config = dict(
    num_attention_heads=4,
    vocab_size=15664,
    norm_eps=1e-05,
    bias='all',
    init_std_qkv=0.0308,
    init_std_o=0.0382,
    final_lr_fraction=0.05,
    max_steps=8050,
    dataset='wikipedia_en',
)
MLP neurons of a small language model. Each row is named by its layer, matrix (up: input weights) and neuron, and shows model dimensions 341-468. Each number is 128 + 32 x the weight over its row's rms, rounded and kept within 0 to 255. Numbers have three digits each.
A block is one neuron, or neurons of one layer that tend to fire together. Before each block is what it responds to, as a language model described it from the Wikipedia text at the highest values.

Relative pronouns and subordinating conjunctions that open a dependent clause after a noun or comma, such as where, which, when, that, after.
L2.up282:148142130137116069106155099113105163112166131139116130128148145159093084098189149077099124104103120177091097184117134174083169134159167168043100137109152183074175138149129152074161121121104170109149140180098137107099108095115142132109136150119126144135145144147133132134085114134119153096130127186119177090132082086113170205149175175134204117135100100169165071190152098168128105192173
L2.up290:147120184146127121156144143174208082126159116075124119191076141072154114114127095159075209116184184151173109107081161129081151099105168091110143129131078109108108126114119105124104129112076106120091165143123118102069152073113153136126154156164125157154105083145117164122148149142153151091115115097138116132115142146146128109074136153138102115108174105121160082110170129130073074046150
L2.up481:163147196164157131157186109120123105129142060111117142167139178110148124163178158141120117104141131194109137057086093106067089112126119122128120108038140082092135120074114045151174126099079133143135147160143151092111206148098206197167142186142055116124166130131099109084068126075145192193096095124097090152152170124089109161091155133162101205126189121135133133097157134149146167123178
L2.up941:144183109116140168116106110150101146141108113141126164113102149122178120149102124155121100139156165156119102122076136133159139140092168187104157145136139124136183155102134122132158139118097095076184091113159141156180097086154101120107148152147124184143144096147159142114043130136116108109134133135089196187115120130147131130121155150179129166157114127116097099103085128090089067105157

Early word pieces of chemistry, medicine and biology terms, such as am-ino, concent-ration, inhib-itor, op-ioid, treat-ments, card-iac.
L5.up251:102129122133117150127112128154127172137154142075148143102181130096108109173149125122121122142126163102161108102112096140160130091144159175130060106074133171162112073147148121127151156094127107099112156124118158097147128115137164114134091082163200201181121141143158150157078137171124065071165068157130138176189134142167136139192160139119106157120158059107150071167112140122046138174102

Tokens inside military unit and command descriptions, especially ordinal suffixes before Division or Battalion (3rd, 2nd), plus aboard, Submarine, or first letters of parenthesized acronyms.
L11.up191:133120105118102111096126199167058154141169142098149157138217150127082108128161190071197079112098129131122120174135135121136170125182125095066068105076079083147099203108162151134113114153164097117113147160149144208121089143132181144139080100143190194128129065132097165072054151143124141137125144131114138107110176182138133195164110149141104138074151082114182091075121131191125125112159
L11.up271:178053143092081174124120133104093159160134110117125091079074117161117025163078131091181179157162115106119159106134222123125134111109087126142107176073126120098129147149129168117124076165161143065204114140170139195108090202120172155075145109144165090110142140100126117117119097126155094173140134134143077175145153132111058114141142107158095089144093148129126221080108153127134162125151
L11.up348:177136188167136125120065090118076142134096145119138099099101127104154137101130139122179178132140185131142092116109119147157138128148094083113135175080099058148179081161155068147161087147175093156148153146207141120112095105135143067112111107109122118159108086188120109073080160117134129114167169146108128181169167108085156106169124170142138083078113175142154187164211087150112165115123
L11.up354:182125117183154084108117176147109107163108076148142097067170062135146105063142149103133128115100136139207127118150180114097139142162130125169126132105163158113149140103158119133109076075107108185094120128172144120124119153113112085108060160155128133112155145152158145155151177080132152083117154186145134133137116136165083171106134149084111149103081109159101085120181097191065108109121

Word pieces in structured scientific text such as gene-ontology lists, RefSeq IDs and chemical infoboxes (activity, NP, Chem), plus scattered nouns after "the".
L2.up222:077100183167094181138091182122183158134133127126135155080108173135132123137152134093166127125113095093144123114132159156184158142147141135145123094062138119114152074104114184151169174214132167161113107129106121038050101088126141096139145126157101165128130120093166118094116106107095185121160135092088144101191148118129135143108166113212104141136119185147142102169124125123080124111167
L2.up248:076120116118047127154096165148177157111157154130200101159187101076087159152192146107101079102124152138170122133066094117134153132154164147168091107058101161119145108126083141144128134110172142150090142139123124159132174167107181118096060093078188216132101138038104079182087141150121095130084109155132121069199120107133137182129064128132093113119167064046059069101124117158062129123120
L2.up480:117135138108151108143123083105094133106098161118097096075124139135142153215187087053118115143109142121113128125115093130134113153166148124135105199118138195104172158139066099107084152146125149151137115130110180104121124131089080134115126107140091109075149191139183144131122093121060130113115080106127141118106123114156106164089156119114173102160102140145128117099155112180097097128187
L2.up560:088111124113147123086073083175103188106124122135141114131138112091140109156154108114122132110095118173166031159153181119133177092134148105173094151093134116094086187116095178124163130196111128146177149121121168089184128180123171103161102117190078114153158117149089146132101126154142073126173124116101171144130101096145143093164230121119147138069143142138089139111129143127132076170190

Opening quote marks or brackets that begin a quoted phrase, title or name, often merged with its first letter, e.g. "H, '[, "S.
L2.up95:117139146131103141169126124141125122104121153147078074135144166124130123115135076123170180062140157129139120135132103145108128145072105072095138120174143133092138142197112137143169117155110130149145103147150144103104124107099109146147112175098115128086135162129175098126138088127126122159110141161094163154083116094131187175255102153131129122193095060112103122153140150134089091173106
L2.up241:163101153118102073124110186182170128150123165133122166128127129121142125079198182101136141095059142099172106146116070184120168161081138153099095111185108058130126141148112083132100046080140131091118161118154104111109185152108141127162155138132154121138123132115181126167150154191151136210166113137121098159110109144112178136158212129134152139173080125150117099063088135101080200158115
L2.up363:124157191117129150090104170098165139105121143104111218174158168162105156139161126090138097096151157123193166108162127111103190097088141161171139091128125076138150134100145096124134149121148181114077138127138101151093065144125103152176147095158152116093091153088142149112131138122175123178175127047092092147089093120132179217105136142148125162122098131125183113164127125139117104102143
L2.up604:128157090075129158135111133162112091146156144146129128114121100065119147169161096087152148108089217164133088121127149093141143108098177082130185120114130134111140126152202098158039158118162104141121138136170134191055084146093147149100129205155178106117169189082080134136141065067132087120118078102057155104103057174173151198172111129129146062134115137128130097115089139164132168124124

Line breaks that end a table row or list entry, such as after a closing | or an item like Croatian politician, before the next | or - line.
L2.up5:113116124162174157152083070169118158113133113088089160126060087098087193211149107137158115133143118129151130091105147178110107172177129147158147123159118069096149061059158145201079102156125172139191087175099096098114139156115139047131094136126162153182153123102144157083105084063120110143117108146105162102086164131194164161090140143108120157115153092118122140162139117134082126168155
L2.up596:143154081127165157134134082097158169173130105082097173146136099146137152114107093179146118118113111172065121104121177138133076145119146057152100118160113143149199130113078109091184090183125073092171146092164107154152148175126094130136110188080140088150110165067141162118133157127135077156129091154105140178117112123142141094120147114139156201144173113046132135079138117113149152074106
L2.up696:138086115140117072137124138147143144155106090139163144089122133129146175143111081143127179077036124165143146071167075170168089134130149125160167176191077065131177157135139148124121100097144155117130203088134078100159118167105161114162089090111185103117143179157172123115134172084160093143112133166176119134168129073150124105121126086135146138106115128162157105116179089105087069127131
L2.up956:164059141147245132107107074131098133128110113186131091151108130086037177088112097132146166146124101190170153144086151120164120131117154133194155109104082125124110107150135150106147108186139136096126098120132129174159157144110200093109093083140127092116094178126098115156109122099115118122165146111141119087159178130116147157115073048097102163063140103082131151167100063155147144180082

Word-initial V (sometimes v or W), mostly opening surnames or names in tables and lists, e.g. Vandeweghe, Vivian, Vanderbilt; more weakly, infinitive to.
L11.up408:144155185099169115177129120040088124187094091142110175169164160069146149184117160072126121175113106146149197196129240073096144102105133127133104098093139113141172134062101162121156175115078134152055115151090089121157164055132143097144125128062135131152074113181090182122148123177145130119109170096121156132140150078141131105160086141107155114126162134113144144139136159095077077121086
L11.up734:119134152120054151158124147125114173108106154141112168139136072110149134131118147113094081136121166123128164161102131136129156083138142056081110128149108137185200136152143125070151161141171117141138171059125128127152159065161152141113121143119123148121102084158192078114132120165168099119108091162137179079179102223140128123141102116143150149125161158163066084133145121123141126118149
L11.up917:084120124136141172134142173139058184063158186091110125149092068114101131111145093139129106105098082112104114089104166073146148112059073105109157141152164116135169091159174131136159093113135158162125156113073168138130151065079072131130131069146169159152086121157154036089130154069106091145102118116153064150134103131140203147089124135169164193117176123094200103124104120131175116166144
L11.up928:110143125148153181189101174169105114070116099144107088116183173082096131146160089083150070130128119108136171135084161114110117114080121093126137132106129077099062096183124144152149179096115118098045139118171143161123159143150161113117093136101113102093103119113095132083140136118080175172141155175134157163131134176097117176161107100156134134096117171154115062089108123072122138097147

Fires mainly on "Or"/"or" as the first piece of a longer word (Orthologs, Origins, Orléans, orbital), also the conjunction "or" and CJK byte tokens.
L2.up272:148106094139124163170086109133145130088126133149143136114236120129078097146120109175107151124077119139139071096050134127148168188137067194127077111086137071061126112074178144102143086173061128159075102143126120124092125189153109220102109061155123170149131114157146100151098132065108157143165111158155188118127129150152118144138138100098112121131111037131146143061125131149137156109073
L2.up312:131154164202152094183167139133118098122103092166104130139167106135151133132153066145098094114137141101135175171130107094095143104106109154169204151101102092151072125093098175132113100108076130141131135125138070104145117112084177150116116122164140166124102183128185125161082102087120087084068123106186128164151131112140148119158119115120096096181078092118090108151156169160072152145145
L2.up416:196095143120112126104130119120131180080145134125233126171131157101096147105178137097163102115134118153136136158173106128165122178100110085142129141116133098117162186146152087077141113132113129164113099164106117106119115108135135118129149128103115153096106160148161141138155186158131123099062134105157169098134192159113083116164134078193144161052115143143132118160130122167153109049138
L2.up1012:092167168103084104124171148115112152131165138100124130131163105112119134176115127136076128133163118091057102135112073173137097117086138103165140137127113154114106108150124129205119144151106082072206147184166125150098075131103150081135132120110128146160214132108114129117032188109086079098094125140164124071071052093151144130142159155176120135115127119142139154153096161128125176103119

First capitalized piece of a word split into several tokens, mostly at the start of a paragraph, heading or description line, e.g. Ch(inese), Is(raeli), B(ook).
L5.up406:144130109115109124146146160119111087098113126124159134184093138136100092129091043166123146173071126113129132104144143127122073108156085136102092132098112121105167179158129138093004097141166102212143137139152171137156123146116157072114144088139139106156123081152161148102152194138075127082145193136158121140184161087100131156123140184140123184135072124114106104102116088098074142110098

Ending pieces of finite verbs (-es, -izes, -s) or the preposition right after them (walks into, thanks to), in narrative and descriptive prose, just before the object or clause.
L11.up224:189110101112112140165105164128096157140143138130129162154182091134087140166123115103138114104119088096207140151119090099175084184109111105161171134118156123138129152163116102101156062203134122148140119120132201094162143118092124126093145137167154149131106045194123126117146147095160145075133151150101168173133061144128155107103114131113171108098118142115102072151138047147088127141093
L11.up472:158181123092170122095143209163117132161163094116167140161108108114166116064113124155170082154109139107119140115135118084162096090084137065127109128107089065146168075153180104126123121107133148084193102125097104122123139121071119154088120132084108142119108140159143104146090138099133139136104170176112146142186061134091096106097154158103094176163138179156121147099124152131093149107156
L11.up515:158148125142082121134219132139167104158134157153109089166107120164163127117136191127104121168157129121084107216116088122125138130091119174157147166128090168170098120110103117143147095120157095090101150149106148093112129117088160145151107130134157106116185162095132136124123134129100177087130130138170157147122107078071129144187129114136139123096162147147097129119100088146138096186128
L11.up879:101156171140126107133139125125135052095095114110078085132155115153149134129159156144123116087164126092111174134146158144144065149122171134169147172161138125122095098214130098158095099139133104140181114128148147099142147133104175097163120113171164143138155195157105109166100190150187181116145122087157106138122155154127124148108165082112155120132161117145125157177120161144135154154082

Decimal points inside numbers in tables and census or election statistics, such as 20.7, 12.5% and 7.7; weaker on scattered connectives like "however" and "but".
L11.up60:115155130123135115103115123128168087118208155107138097093063082183095171064163146089157141106136123068168166158056151129145136098068103125185188172151082158111174099178110163128147143134125149108082165126135109125159106136157140158094175146110142150108120131187088118203130094093131136128081155122128133111109096076095182147067143158102153120198078066114104186151139117124150077134147
L11.up456:159135119195130161112099096135109111119130149107076107134208078145138113072162157190108151099133114112165105126108143109185142097095141097165115098143109111140149067165137155104089135141087143092124180101132101139139136146185136180147135165078123162145176122075158170191098134079167165062129084148059128208069106070189150108123120147112128085145130150138038155121127171124128112162110
L11.up458:140110061158185147158157060092154085066101145136105122151099206187175134119158102144094099154092141076155134142169107101167150199100103100090184093095151107176133091112167134129124128141145073112120137139133100186113126161165101172095116167050083098146153146120203123117117173134113128145100173155095134213157096112091131121076164092181171076214137109106135184193128170155178123145092
L11.up918:141128101166081117105130109094126184143101175129147094171106101106098102103151115091112124099118136134107098087058106115132169100153102188131151121128147131170093074171187120161153123133130154086135147156102104122120196098122174080088102184148090134173122217096082105129144161177151158120146151132152084131140094118067091160084152140142117110130141051130112117127112084086099123132176

Line breaks that begin the first row after a wiki table's header or separator line (sports results, election tables), plus mid-sentence connectives and adverbs such as or, but, simply, recently.
L5.up865:172092087142179109162191172117122134129150126154146119064118114157154093141141139162101093124183122107074135094118149107136146079106163088110137128090080111138127120190182131163114125160129103179112132121129143119162099149132092078127176106164093109159157101170134169154097175098101171093153088128089176130144143196135174095126128125149117131143095153046169161140131134122159154147148